config = dict(
    d_model=224,
    activation='swiglu',
    norm='rmsnorm',
    rope_fraction=1.0,
    qk_norm=False,
    attn_scale=0.125,
    bias='none',
    init_std_down=0.0,
    optimizer='muon_variant',
    lr=0.012,
    warmup_steps=200,
    decay_shape='linear',
    batch_tokens=32768,
)
MLP neurons of a small language model. Each row is named by its layer, matrix (down: output weights) and neuron, and shows model dimensions 32-127. Each number is 200 + 30 x the weight over its row's rms, rounded and kept within 0 to 999. A neuron's up and down rows have the sign that makes its largest values positive.
After each neuron's rows, "fires before" lists the tokens most often just after its 100 highest values on Wikipedia text that the model never trained on.

L3.down72,250,220,223,181,176,228,184,124,204,195,197,166,184,183,210,179,236,172,181,202,208,199,208,192,168,222,230,231,240,210,176,174,199,179,186,202,153,193,205,202,159,226,206,222,214,193,237,201,184,147,195,187,184,210,227,200,195,246,167,150,187,264,232,230,189,204,166,130,256,154,208,180,226,233,226,166,225,180,215,194,219,173,197,218,192,153,175,176,223,210,219,204,221,190,149,172
fires before: "ru", "il", "s", " ", "r"

L6.down245,196,216,203,145,161,131,225,134,219,217,197,205,183,185,199,243,197,234,230,201,210,194,112,210,191,127,203,217,184,163,189,158,232,178,114,181,229,138,179,223,171,212,164,192,246,206,157,241,232,240,205,216,218,222,200,153,172,210,187,181,211,166,223,217,193,191,207,180,163,187,208,231,221,200,209,179,229,243,213,250,240,200,189,240,201,132,172,228,206,263,161,208,216,219,155,209
fires before: "ed", "e", " to", "r", "t", "ent"

L3.down511,136,176,224,196,219,197,241,171,192,161,187,196,251,194,206,215,187,202,168,135,188,204,191,195,146,181,201,195,160,158,207,168,213,146,164,181,264,179,228,289,175,126,224,153,216,201,224,202,186,214,169,175,209,167,181,218,224,181,157,155,185,180,170,173,188,200,202,181,188,224,210,198,223,157,215,256,219,215,172,243,189,198,229,223,207,107,168,207,233,220,222,174,197,189,165,204
fires before: "es", "h", "or", "her", "e", "ed"

L4.down602,188,182,197,249,228,223,169,161,218,193,180,177,191,204,217,233,258,262,217,140,228,160,186,216,120,221,192,189,199,207,179,160,217,166,217,185,253,196,211,196,179,218,223,259,201,163,243,235,189,236,234,206,212,200,215,197,198,203,163,203,155,132,239,238,235,192,145,190,181,182,233,223,186,149,161,207,201,188,178,213,193,169,179,236,172,152,248,185,203,193,202,225,232,197,203,194
fires before: "d", "m", "v", "el", "ap", "op"

L4.down523,151,207,217,163,195,200,197,177,178,209,223,195,211,191,179,221,226,199,178,218,171,226,172,200,166,213,204,199,219,219,238,204,174,192,232,175,188,182,186,209,218,244,283,208,241,146,106,203,222,168,187,178,182,236,158,143,170,173,233,181,203,219,188,206,193,124,166,212,224,222,184,236,184,219,222,216,151,241,225,211,205,230,276,223,240,206,149,225,210,166,191,177,156,223,155,160
fires before: "ay", "on", "a", "i", "ace", "ot"

L2.down498,261,271,206,158,131,197,169,228,197,181,164,231,204,228,253,217,156,197,212,227,238,215,263,196,210,180,195,213,232,197,232,231,229,226,171,164,171,231,218,229,228,216,176,177,166,183,176,202,216,169,189,200,190,214,189,230,189,179,192,152,251,193,254,213,230,196,176,196,219,209,183,187,202,215,167,220,178,203,234,224,189,235,283,207,195,177,225,191,160,227,228,185,222,263,136,212
fires before: "ic", "e", "in", "ical", "s", "h"

L2.down594,222,243,195,218,216,180,190,206,128,228,220,241,179,164,180,249,149,232,172,234,246,201,234,199,197,177,207,214,250,171,185,219,185,220,219,157,184,137,220,225,220,291,139,182,214,161,252,235,184,198,214,180,171,156,154,225,187,225,111,238,198,217,210,203,193,192,198,211,179,173,175,158,215,224,152,228,217,231,181,144,191,202,242,229,152,209,227,216,220,192,211,204,173,180,200,229
fires before: "ed", "ice", "e", "ic", "ing", "at"

L2.down287,143,167,206,217,256,194,188,180,200,183,250,196,125,208,205,162,192,224,238,208,165,183,205,199,235,169,177,208,225,196,211,196,214,206,235,178,199,222,186,195,203,167,192,184,210,210,164,203,230,179,190,211,211,210,169,234,175,216,199,210,192,169,259,182,210,229,152,175,201,216,179,156,246,124,163,167,189,229,185,180,199,161,184,233,297,189,194,208,191,221,148,177,165,238,215,203
fires before: "t", "ited", "c", "it", "if"

L2.down140,173,272,182,183,183,236,224,159,222,231,188,211,178,224,224,236,187,140,174,175,222,165,173,140,172,203,206,230,162,181,185,173,236,240,216,194,170,221,197,176,181,172,160,179,166,151,244,203,151,172,193,227,223,191,153,224,243,205,194,207,199,232,220,245,263,217,205,155,229,252,209,214,193,213,215,160,190,234,203,221,212,172,163,209,236,171,180,138,224,242,161,207,209,210,194,199
fires before: "s", "f", "st", "d", "c", "v"

L2.down121,203,215,219,187,209,130,221,206,235,218,208,202,212,172,212,247,187,166,189,169,231,210,187,130,179,202,156,244,190,186,151,213,161,203,214,189,157,175,248,206,193,186,152,199,197,201,188,231,170,168,210,218,191,220,185,247,151,202,271,165,187,181,149,206,206,160,149,206,198,205,216,147,203,190,169,250,180,241,182,191,184,189,204,204,209,154,144,185,148,194,204,215,179,119,200,161
fires before: "e", "ing", "ed", "a", "os"

L3.down618,212,204,206,179,168,195,170,228,251,151,226,196,201,231,227,176,228,193,156,142,215,212,172,152,244,154,128,247,224,194,155,178,175,211,175,211,193,184,144,233,228,227,208,202,239,173,179,185,165,181,187,179,173,205,217,219,224,230,231,198,205,195,251,222,210,255,212,175,186,220,213,231,209,182,166,168,220,219,193,233,250,240,248,229,218,198,203,148,191,182,245,180,194,157,218,173
fires before: "en", "g", "ure", "ed", "ing", "f"

L4.down608,203,256,190,163,210,233,187,162,152,203,202,253,180,212,259,180,234,188,218,209,252,222,158,200,164,187,252,231,232,209,197,192,260,217,122,188,191,227,190,172,228,157,178,250,176,194,206,191,153,219,170,169,210,184,237,218,227,234,244,186,221,196,224,217,225,210,263,182,198,219,203,217,139,215,192,283,156,194,210,221,209,163,201,184,233,166,194,156,245,204,145,205,213,228,210,203
fires before: "t", "s", "st", "f", "r"

L4.down314,165,203,242,147,241,182,159,167,187,202,157,165,201,221,222,168,214,172,236,174,205,220,218,144,176,227,154,182,202,232,168,217,183,123,182,242,199,226,207,178,166,172,201,195,137,205,182,223,171,198,210,160,166,245,220,187,215,204,160,221,247,150,214,226,232,186,193,197,223,180,205,202,234,211,217,238,167,242,165,146,206,221,206,225,241,126,180,142,207,187,217,205,228,268,170,213
fires before: "port", "m", "p", "er", "re"

L2.down562,195,221,214,234,217,141,232,188,212,184,144,170,219,210,204,200,197,165,167,203,282,200,167,137,192,184,143,260,260,177,143,220,226,211,182,182,224,155,233,233,236,208,126,229,203,188,195,219,176,192,209,179,193,181,164,203,213,183,238,166,160,211,200,208,223,199,190,199,233,218,225,116,159,215,177,244,208,245,183,184,213,185,221,209,267,148,178,176,169,185,193,172,162,143,215,207
fires before: "ed", "ing", "e", "es", "ic", "en"

L3.down524,169,212,187,213,159,197,195,185,260,176,228,206,192,177,160,179,275,195,250,185,214,187,252,211,185,207,202,185,198,212,167,182,166,167,162,265,218,227,221,207,132,267,207,242,234,196,259,223,200,211,264,239,197,193,219,195,151,201,169,234,201,179,173,203,239,230,141,134,227,193,254,205,222,204,204,265,176,252,212,207,227,201,179,234,171,161,203,226,191,157,202,188,248,171,169,196
fires before: "ru", "s", "n", "r", "her"

L4.down201,181,219,221,184,238,175,192,232,181,219,164,209,218,198,217,265,185,242,192,222,176,189,241,203,147,193,203,195,218,172,226,224,246,221,234,154,181,188,165,201,170,237,182,206,227,155,157,169,215,170,252,192,178,183,219,190,137,261,236,176,172,242,203,211,173,187,211,231,211,217,209,209,197,171,139,208,171,200,163,230,159,198,218,177,220,228,226,224,190,226,207,206,206,256,158,188
fires before: "ed", "e", "ion", "ic", "ical"

L2.down108,197,235,217,213,146,181,241,180,199,212,184,200,216,209,170,239,184,183,144,211,195,200,240,210,251,217,202,192,227,168,239,237,205,163,203,187,185,186,167,254,190,211,168,182,187,193,89,182,161,179,206,243,189,179,243,236,221,183,255,199,188,278,234,222,263,177,199,124,211,201,215,154,225,227,164,170,199,149,262,216,179,209,213,142,192,177,187,181,224,189,220,223,191,229,191,159
fires before: "e", "s", "p", "n", "ed", "a"

L3.down499,224,251,240,190,195,181,216,202,154,226,223,209,259,145,215,212,250,189,211,186,190,174,193,213,217,187,142,230,223,241,238,228,221,266,192,231,137,225,208,188,210,202,256,205,194,189,172,204,227,173,137,196,200,209,188,182,204,148,208,168,259,207,167,234,195,259,149,137,260,209,215,237,253,221,206,213,223,158,198,180,180,202,218,207,203,220,172,244,172,208,169,203,183,221,194,250
fires before: "u", "y", "ag", "s", "c", " J"

L4.down629,238,221,171,214,182,179,211,142,278,151,171,176,202,219,204,218,183,146,227,190,204,156,158,172,191,188,102,223,179,234,240,184,203,268,162,220,161,202,193,223,218,215,190,210,194,190,178,192,97,204,190,193,180,195,192,234,196,200,203,231,198,194,194,281,242,172,185,192,219,235,164,204,230,160,145,222,217,190,195,181,207,200,178,220,238,148,225,152,208,203,186,206,209,204,202,225
fires before: "s", "c", "st", "k", "f", "g"

L4.down635,179,220,174,182,218,180,184,157,170,202,188,212,195,192,233,241,199,132,209,166,207,207,203,236,188,176,179,213,177,237,209,169,205,223,171,212,190,184,198,247,189,218,144,199,190,156,212,228,118,126,188,202,167,186,227,200,197,165,209,248,202,200,201,276,208,188,197,179,246,232,245,227,238,152,194,162,175,210,234,251,179,123,233,183,197,177,203,145,226,193,145,218,211,178,182,221
fires before: "s", "f", "st", "v", "d", "al"

L2.down318,156,251,261,204,192,183,189,172,180,210,202,163,222,182,210,267,81,190,165,137,174,163,163,207,247,223,168,196,207,113,171,289,227,245,175,219,187,174,229,272,186,188,191,227,259,233,223,217,216,206,178,250,232,223,204,194,232,200,234,134,203,227,194,273,218,190,191,200,184,212,209,189,192,239,163,233,243,237,202,177,189,190,238,214,182,182,186,211,216,199,240,238,190,219,162,208
fires before: "ing", "ed", "e", "es"

L2.down359,216,241,220,187,146,226,192,188,215,211,158,228,170,220,265,262,143,202,225,210,198,219,259,201,239,199,195,187,261,180,214,237,187,222,164,220,139,216,182,199,214,176,200,146,166,141,142,182,208,173,196,217,238,175,233,223,140,178,215,215,200,204,260,199,213,167,185,127,181,148,221,221,277,181,179,245,213,247,217,225,187,193,282,196,209,217,179,171,191,189,183,214,192,215,140,183
fires before: "s", "e", "ic", "in", "es"

L4.down357,175,144,159,173,264,201,222,187,163,195,190,211,251,212,155,219,206,205,121,257,211,256,202,183,151,205,164,227,208,129,242,164,209,219,212,208,221,137,168,193,205,211,221,215,141,195,208,157,192,173,213,233,214,214,225,199,212,186,245,259,214,214,170,191,245,199,256,159,206,242,255,195,245,220,226,121,234,214,173,199,220,241,233,218,244,164,246,201,208,262,198,206,161,280,182,165
fires before: "in", "ain", "ro", "r", "est", "ri"

L3.down295,158,186,225,241,232,214,166,189,201,189,156,178,223,221,266,235,231,176,181,191,229,175,214,267,184,203,237,209,236,217,207,175,240,146,245,191,194,229,182,156,221,220,219,254,201,180,253,191,181,123,221,162,252,151,207,182,189,176,131,260,206,165,193,237,207,193,193,184,173,134,187,170,201,175,214,200,236,209,146,226,211,179,205,191,216,172,234,202,219,215,220,185,219,207,153,262
fires before: "s", "el", "m", "h", "am"

L6.down213,223,233,237,188,210,230,172,205,203,240,167,178,244,251,176,218,178,194,239,191,236,177,274,238,187,160,179,203,165,262,207,198,180,200,177,171,214,219,212,226,220,224,161,175,244,184,182,234,191,170,211,176,198,193,250,178,246,156,224,205,136,242,149,248,216,172,97,240,182,183,149,173,188,181,158,187,171,165,194,189,176,220,188,232,221,185,242,214,251,180,196,237,175,211,172,196
fires before: "e", "op", "g", "a", "it", "al"

L2.down609,226,269,235,161,161,219,192,249,184,207,149,194,169,201,233,240,174,190,183,227,217,155,209,235,211,203,169,180,234,238,203,204,249,250,177,150,172,226,215,207,196,225,160,185,250,167,166,212,175,149,181,203,273,197,234,227,231,195,213,179,207,155,227,209,217,221,203,211,222,152,189,197,221,197,144,260,188,223,265,240,177,246,273,234,265,184,224,187,189,223,204,154,223,217,131,213
fires before: "ic", "in", "e", "ical", "s"

L2.down493,186,178,231,238,191,196,178,175,155,177,270,204,243,249,214,204,266,182,232,180,177,207,200,201,253,151,213,238,192,197,216,210,230,194,155,208,202,155,198,196,203,182,254,180,193,208,172,215,204,198,278,214,184,184,236,169,248,224,202,171,135,170,239,217,200,201,170,199,265,236,214,248,176,228,104,243,239,239,222,225,188,229,162,197,178,189,166,172,246,199,237,234,194,229,217,187
fires before: "er", "ed", "u", "ing"

L4.down633,173,211,226,183,216,210,244,201,227,182,200,233,179,216,210,212,219,216,234,252,245,216,193,192,215,220,174,190,104,219,178,211,233,170,181,229,237,233,182,218,182,180,178,192,187,173,188,221,205,177,239,182,224,239,230,198,191,206,177,261,198,174,183,193,215,188,191,190,184,194,157,205,228,208,159,199,255,203,217,181,199,269,259,217,236,152,177,126,248,218,176,194,165,227,207,193
fires before: "ond", "ies", "re", "port", "ur", "er"

L6.down467,174,223,242,231,220,144,210,211,156,205,183,204,129,201,172,137,194,189,221,301,198,261,196,212,191,121,199,173,263,196,216,259,188,219,171,218,193,153,181,173,217,203,179,209,256,207,204,208,189,226,206,218,228,201,187,227,245,194,203,204,236,206,177,183,261,206,204,170,181,208,208,180,233,176,140,177,162,223,204,239,216,197,214,229,207,201,219,243,199,238,228,266,163,172,169,214
fires before: "ed", "le", " as", "er", "ers", "ing"

L2.down98,163,228,201,188,164,173,231,218,252,168,187,145,189,152,170,239,163,193,178,212,200,203,228,209,255,213,225,232,189,196,222,181,206,241,173,201,187,193,175,207,188,232,254,222,204,222,240,239,203,152,203,184,141,215,198,272,209,189,197,268,223,222,230,219,197,178,249,264,183,159,200,230,212,172,182,196,196,216,241,182,190,237,193,163,194,219,240,204,217,203,172,183,192,175,178,160
fires before: " |", ",", ")", "–", ";", "."

L4.down381,230,192,239,185,214,199,218,180,187,237,309,210,150,197,208,199,209,178,189,202,234,193,170,195,210,172,142,183,177,270,222,196,222,212,225,189,173,185,203,233,166,157,206,161,178,217,217,223,145,225,188,218,184,213,203,173,176,232,208,172,195,208,196,201,207,199,117,178,226,252,229,215,211,239,161,212,162,223,259,232,179,153,226,243,181,234,199,213,235,166,183,238,206,213,210,221
fires before: "u", "ed", "ge", "ber", "g"

L4.down7,218,176,195,180,224,194,196,166,212,193,199,198,179,206,193,174,230,167,193,212,146,221,196,219,237,137,196,225,210,189,181,162,228,155,189,179,178,212,201,231,184,189,227,249,182,212,207,243,273,169,164,198,165,240,199,199,183,205,224,197,172,200,239,199,235,213,204,197,212,179,236,161,187,211,195,199,242,198,192,215,206,130,258,200,217,161,292,226,192,225,206,193,168,184,152,198
fires before: "l", "b", "ong", "-"

L3.down81,175,194,206,194,260,215,196,225,214,241,193,179,178,176,252,224,204,172,181,230,217,223,174,162,189,204,221,195,190,182,199,144,209,199,222,138,212,188,241,209,227,205,187,203,217,199,179,229,212,198,170,218,181,213,234,184,199,206,235,193,231,231,174,212,181,260,205,196,173,172,177,217,249,222,221,201,223,189,195,191,231,195,196,239,175,204,214,245,197,218,231,194,197,237,192,224
fires before: "an", "le", "et", "ar", "il"

L4.down203,153,230,183,222,215,222,203,220,150,168,181,213,240,238,204,240,192,140,205,217,249,199,236,202,164,157,155,256,238,219,202,169,214,203,202,251,233,194,234,218,180,214,208,168,217,167,193,240,214,184,222,170,252,174,177,159,233,123,197,172,248,185,214,224,212,179,176,168,245,190,176,188,225,206,234,251,191,210,215,157,208,224,245,223,224,221,245,152,142,184,202,180,198,231,157,193
fires before: "m", "ic", "ment", "ical", "b", "mer"

L2.down194,206,248,209,183,178,180,169,177,234,182,176,215,182,192,218,259,224,209,184,191,191,246,209,206,176,196,202,244,233,156,174,178,197,193,134,148,187,208,170,170,175,157,201,171,166,203,181,179,146,181,252,234,225,171,154,184,249,167,228,191,253,242,195,184,228,167,215,203,210,210,206,226,153,255,207,218,250,173,206,235,152,218,177,197,227,180,225,205,205,204,212,227,223,169,189,211
fires before: " |", "9", ")", " (", "00"

L2.down113,155,229,219,155,203,186,163,214,177,217,212,201,292,147,218,195,187,192,178,214,217,246,219,184,240,171,159,231,172,234,185,158,192,204,216,146,130,216,217,181,168,218,241,242,245,243,232,193,216,184,205,133,200,260,198,193,250,195,196,232,155,260,216,202,237,211,219,219,219,152,155,238,184,232,217,199,179,205,140,205,253,213,212,234,219,193,221,193,215,185,173,187,203,187,152,163
fires before: " |", ".", ",", "9", "3"

L2.down479,258,203,154,197,258,231,231,149,190,198,176,198,198,152,221,211,210,239,171,219,203,218,195,150,179,240,215,216,212,208,222,176,168,207,192,204,190,194,199,172,229,241,209,198,216,173,198,213,212,177,220,221,172,241,191,159,200,171,270,166,213,241,210,217,198,242,189,204,139,275,215,238,202,181,168,213,192,192,162,162,174,180,208,160,149,221,219,216,193,219,307,176,198,160,136,136
fires before: "ar", "il", "ang", "amp", "art"

L3.down600,216,201,177,200,218,194,253,192,228,171,184,153,210,143,192,194,251,203,257,176,222,210,176,233,246,192,218,174,195,218,262,218,265,160,185,154,161,214,192,178,226,228,204,208,193,233,223,197,171,244,139,188,160,235,246,256,219,200,210,150,238,209,208,190,146,222,194,197,243,165,220,207,216,163,221,163,238,219,223,209,198,175,240,128,212,199,245,197,159,205,240,218,213,185,203,231
fires before: " ", "y", "ag", "s", "u"

L4.down423,230,211,246,186,198,196,182,208,240,239,173,131,244,209,189,217,174,251,154,212,220,229,141,185,198,201,195,204,177,157,144,226,204,194,180,194,182,224,185,226,267,175,211,158,235,213,213,189,219,217,181,223,203,176,218,187,194,186,236,193,148,250,239,244,274,204,185,195,141,207,223,164,211,147,155,192,237,194,240,214,188,187,199,184,185,188,199,227,214,187,205,226,186,215,184,166
fires before: "ed", "ing", "e", "m", "ear", "."

L3.down124,242,213,149,202,201,206,193,164,127,211,147,233,202,174,193,192,207,224,202,160,231,226,243,188,215,233,263,195,256,198,194,230,217,224,159,226,199,220,207,141,184,215,186,146,198,226,210,171,131,182,188,213,193,179,236,200,238,174,263,219,241,155,294,179,168,216,153,216,195,219,174,145,250,191,230,195,195,177,200,231,164,208,226,150,259,125,150,204,165,233,205,256,196,242,185,174
fires before: " the", " a", " ", "out"

L3.down229,153,130,240,197,275,172,195,160,207,165,188,211,157,219,186,169,180,179,223,208,148,205,195,230,209,163,106,200,181,196,181,207,153,213,236,167,228,203,204,205,173,150,150,176,200,210,207,247,203,179,199,217,178,212,154,194,186,178,191,244,221,173,262,198,241,227,194,158,224,210,216,148,242,157,238,186,204,220,167,173,197,169,205,247,267,188,216,221,219,217,168,155,197,227,232,192
fires before: "ited", "iv", "ch", "ion", "t"

L2.down402,188,224,201,224,247,212,235,164,208,199,161,192,220,230,226,189,150,207,196,195,155,260,156,144,244,184,219,217,167,186,218,125,198,188,222,197,222,212,167,210,205,224,227,197,213,214,189,205,221,191,147,148,195,196,194,187,165,216,172,191,154,214,167,246,254,198,220,224,171,242,171,189,193,200,143,168,211,212,183,206,217,231,244,190,223,183,170,190,212,203,242,207,197,215,179,235
fires before: "am", "ay", "ac", "le", "x", "ace"

L4.down63,207,181,250,139,181,189,204,243,216,226,194,224,155,208,185,225,201,181,184,208,203,201,197,164,154,199,184,144,178,235,186,144,216,208,224,280,261,193,247,234,232,199,182,193,207,174,203,214,187,252,179,243,237,238,215,199,222,198,228,258,187,241,260,181,257,212,194,189,180,178,148,245,175,199,162,209,199,236,233,130,200,224,156,174,236,145,269,172,169,205,184,170,180,256,174,200
fires before: "ond", "ts", "ord", "ur", "re", "ge"

L4.down171,187,199,237,199,168,170,204,205,171,181,247,215,131,242,204,239,190,154,188,130,177,213,220,241,197,196,194,245,154,250,198,154,183,202,144,190,205,113,151,265,205,204,256,218,226,199,241,153,251,158,172,179,198,229,231,184,213,298,209,238,177,155,253,209,188,263,197,219,211,184,194,173,197,217,209,218,202,182,228,214,222,208,234,203,211,154,196,200,157,259,154,177,228,200,190,221
fires before: "-", "ber", "l", "th", "9", "ab"

L3.down8,194,220,203,192,192,217,150,222,185,217,257,244,196,194,122,203,204,187,190,197,116,209,256,223,170,202,203,232,201,205,205,151,185,155,184,237,218,195,174,236,154,186,207,214,211,240,198,187,175,204,179,209,195,230,144,192,248,209,242,221,180,176,215,266,210,213,163,199,240,197,225,204,178,169,193,198,207,182,228,214,199,189,236,190,230,160,227,128,182,219,130,184,192,211,189,218
fires before: "-", "l", "ber", "th", "b", "p"

L2.down630,205,191,180,182,174,215,182,174,208,179,225,131,164,229,149,214,193,234,204,202,152,230,161,217,202,164,187,203,222,198,152,220,198,187,135,234,213,225,210,190,175,224,188,136,167,177,215,200,234,214,166,219,226,283,219,235,207,236,219,239,216,247,190,201,166,243,191,201,247,198,182,168,222,190,222,215,221,174,215,194,178,189,249,218,215,143,195,193,151,216,136,211,166,179,124,193
fires before: "l", "b", "ong", "-", ".", "m"

L6.down486,229,151,222,181,196,241,176,162,172,168,188,125,157,201,210,227,195,171,201,203,237,195,161,191,228,210,234,131,214,176,252,161,176,173,219,177,186,195,210,230,209,126,224,248,181,227,168,209,184,207,173,187,140,234,172,176,204,206,198,183,186,208,196,202,180,187,253,191,203,224,158,167,172,173,212,195,211,251,190,215,213,237,268,201,225,170,196,224,220,252,207,210,125,209,214,196
fires before: "ay", "ace", "an", "ant", "ac", "at"

L3.down115,223,224,179,119,228,175,247,154,202,240,196,165,186,190,169,254,195,200,200,177,199,222,223,181,199,176,165,177,244,186,143,251,169,172,162,176,273,169,214,214,187,190,204,245,129,239,212,179,235,194,186,211,175,214,195,213,182,167,236,225,154,227,216,170,239,225,229,234,237,249,233,199,175,206,226,219,216,146,209,243,204,181,218,231,215,142,215,242,224,171,213,224,205,128,214,185
fires before: " |", ")", "qu"

L2.down480,195,165,161,206,209,231,244,161,165,188,167,203,157,237,150,236,207,194,194,204,224,236,223,201,140,182,189,188,218,187,166,134,198,239,214,218,185,128,218,216,201,193,165,148,251,255,203,172,162,170,240,184,226,251,226,186,183,237,249,237,185,209,224,204,247,222,227,167,211,230,186,183,225,195,191,144,176,233,193,215,201,183,160,169,224,179,196,132,211,231,207,162,180,261,152,151
fires before: "in", "r", "ree", "ro", "ain", "is"

L3.down156,201,225,207,174,179,233,205,200,185,228,203,226,191,229,278,202,213,185,197,205,237,157,175,138,180,178,182,250,193,177,197,196,254,240,221,234,213,175,150,180,202,182,179,211,175,178,220,193,168,177,195,170,197,196,214,201,181,120,226,221,155,190,289,239,231,184,173,189,234,244,228,222,193,190,225,234,220,201,244,202,174,133,213,211,174,175,249,154,206,200,159,172,193,234,194,220
fires before: "s", "st", "f", "d", "c", "v"

L4.down544,173,238,255,158,151,143,200,170,168,225,221,195,186,214,195,236,210,241,203,161,267,225,183,140,243,201,199,196,192,173,233,227,244,167,163,212,185,182,187,168,197,241,161,181,187,214,192,227,276,175,154,209,179,206,210,248,221,126,175,232,232,183,179,231,165,216,147,186,227,158,254,195,211,188,252,191,191,217,173,180,165,213,187,148,190,244,195,154,284,184,200,187,218,184,220,164
fires before: "ed", "ing", "ion", " of", "er"

L6.down394,178,214,186,213,178,210,236,212,198,210,208,192,180,141,186,238,289,192,207,236,160,192,151,200,213,181,230,183,207,140,186,218,196,182,164,204,176,210,172,194,211,234,194,226,181,230,215,197,205,247,177,213,157,194,217,196,151,177,191,176,244,210,242,217,188,147,241,199,219,197,192,214,212,172,232,159,183,177,213,186,183,226,257,184,199,194,176,214,181,138,176,157,243,199,193,180
fires before: "ational", "oun", " ", "u", "b", "ing"

L4.down17,210,173,237,209,290,187,200,153,238,190,166,165,210,191,209,195,227,216,149,214,172,182,134,200,207,199,200,238,170,235,183,175,180,260,245,216,175,192,179,240,188,224,131,166,127,233,156,192,194,186,167,194,214,219,263,189,221,228,197,192,125,186,191,248,207,254,213,177,163,204,200,179,219,168,185,188,170,233,181,189,204,206,215,182,237,164,213,197,194,194,190,244,240,216,161,185
fires before: "am", "x", "le", "ac", "e", "."

L6.down631,217,194,241,198,171,233,226,230,260,193,203,176,210,169,204,160,220,219,247,203,212,194,200,218,206,132,195,218,244,164,269,222,187,236,179,190,181,219,225,131,217,200,197,209,198,169,207,225,216,152,161,230,148,225,198,185,186,191,197,140,270,192,195,196,163,230,221,183,208,151,233,226,142,149,219,204,169,164,222,181,189,246,238,193,138,199,153,206,161,192,269,164,143,174,227,192
fires before: "ud", "u", "um", "b", "y", "e"

L6.down434,140,230,229,217,206,200,222,165,145,217,204,168,232,207,183,213,197,313,182,192,189,201,237,181,215,136,181,196,221,157,195,262,202,186,192,192,183,202,230,230,229,206,196,207,130,214,177,179,238,217,186,199,193,225,181,224,245,178,181,237,185,191,178,204,186,198,193,167,259,174,242,204,164,161,224,192,208,214,196,211,201,221,192,201,176,216,205,235,171,203,289,185,200,194,199,245
fires before: "ent", " in", "ed", "ation", "en", "er"

L2.down429,255,217,241,197,180,213,176,168,183,245,201,261,213,177,137,205,177,177,205,191,183,225,176,225,165,176,234,231,222,129,176,236,173,209,195,217,133,174,152,176,207,212,227,188,232,188,190,163,197,171,220,238,209,202,216,204,239,180,217,179,182,157,270,212,230,218,205,194,199,192,247,183,210,211,221,223,181,212,192,194,202,225,176,193,210,172,167,171,217,195,160,244,227,202,195,229
fires before: " the", " a", " T", " R"

L2.down616,190,247,181,220,199,176,216,151,204,178,180,186,212,196,234,214,171,177,220,187,225,255,170,190,188,208,245,201,167,143,224,184,195,271,203,205,250,149,161,161,248,219,213,217,177,190,219,227,188,163,200,268,150,238,201,168,180,189,148,237,177,233,218,195,234,262,223,158,204,239,171,207,219,185,188,177,247,216,166,168,169,204,186,207,237,189,186,200,184,231,201,161,191,161,204,193
fires before: "amp", "r", "in", "ar", "ur", "ic"

L4.down528,219,194,174,207,209,224,185,221,176,143,236,249,213,228,211,201,199,218,194,135,228,176,217,157,192,208,178,206,159,227,209,287,194,249,195,241,166,180,263,200,223,245,164,167,224,179,207,230,213,157,190,217,147,193,196,217,223,209,192,257,147,245,216,258,198,149,194,209,212,143,202,136,227,214,168,240,218,189,147,205,234,118,184,190,183,207,205,162,167,214,218,183,178,196,186,156
fires before: "ice", "ed", "ic", "e", "ing", "is"

L2.down244,190,144,223,187,248,257,218,164,211,158,217,202,200,184,199,231,199,179,152,192,192,230,153,172,234,182,219,224,244,205,230,162,204,184,151,213,148,176,206,268,195,205,165,222,169,157,142,201,164,216,195,208,198,241,242,160,216,209,183,189,160,215,173,258,188,225,240,225,175,164,190,226,187,199,201,213,176,195,196,263,227,162,207,272,216,155,144,177,203,197,249,159,166,224,206,177
fires before: "ay", "ace", "c", "an", "ant", "ac"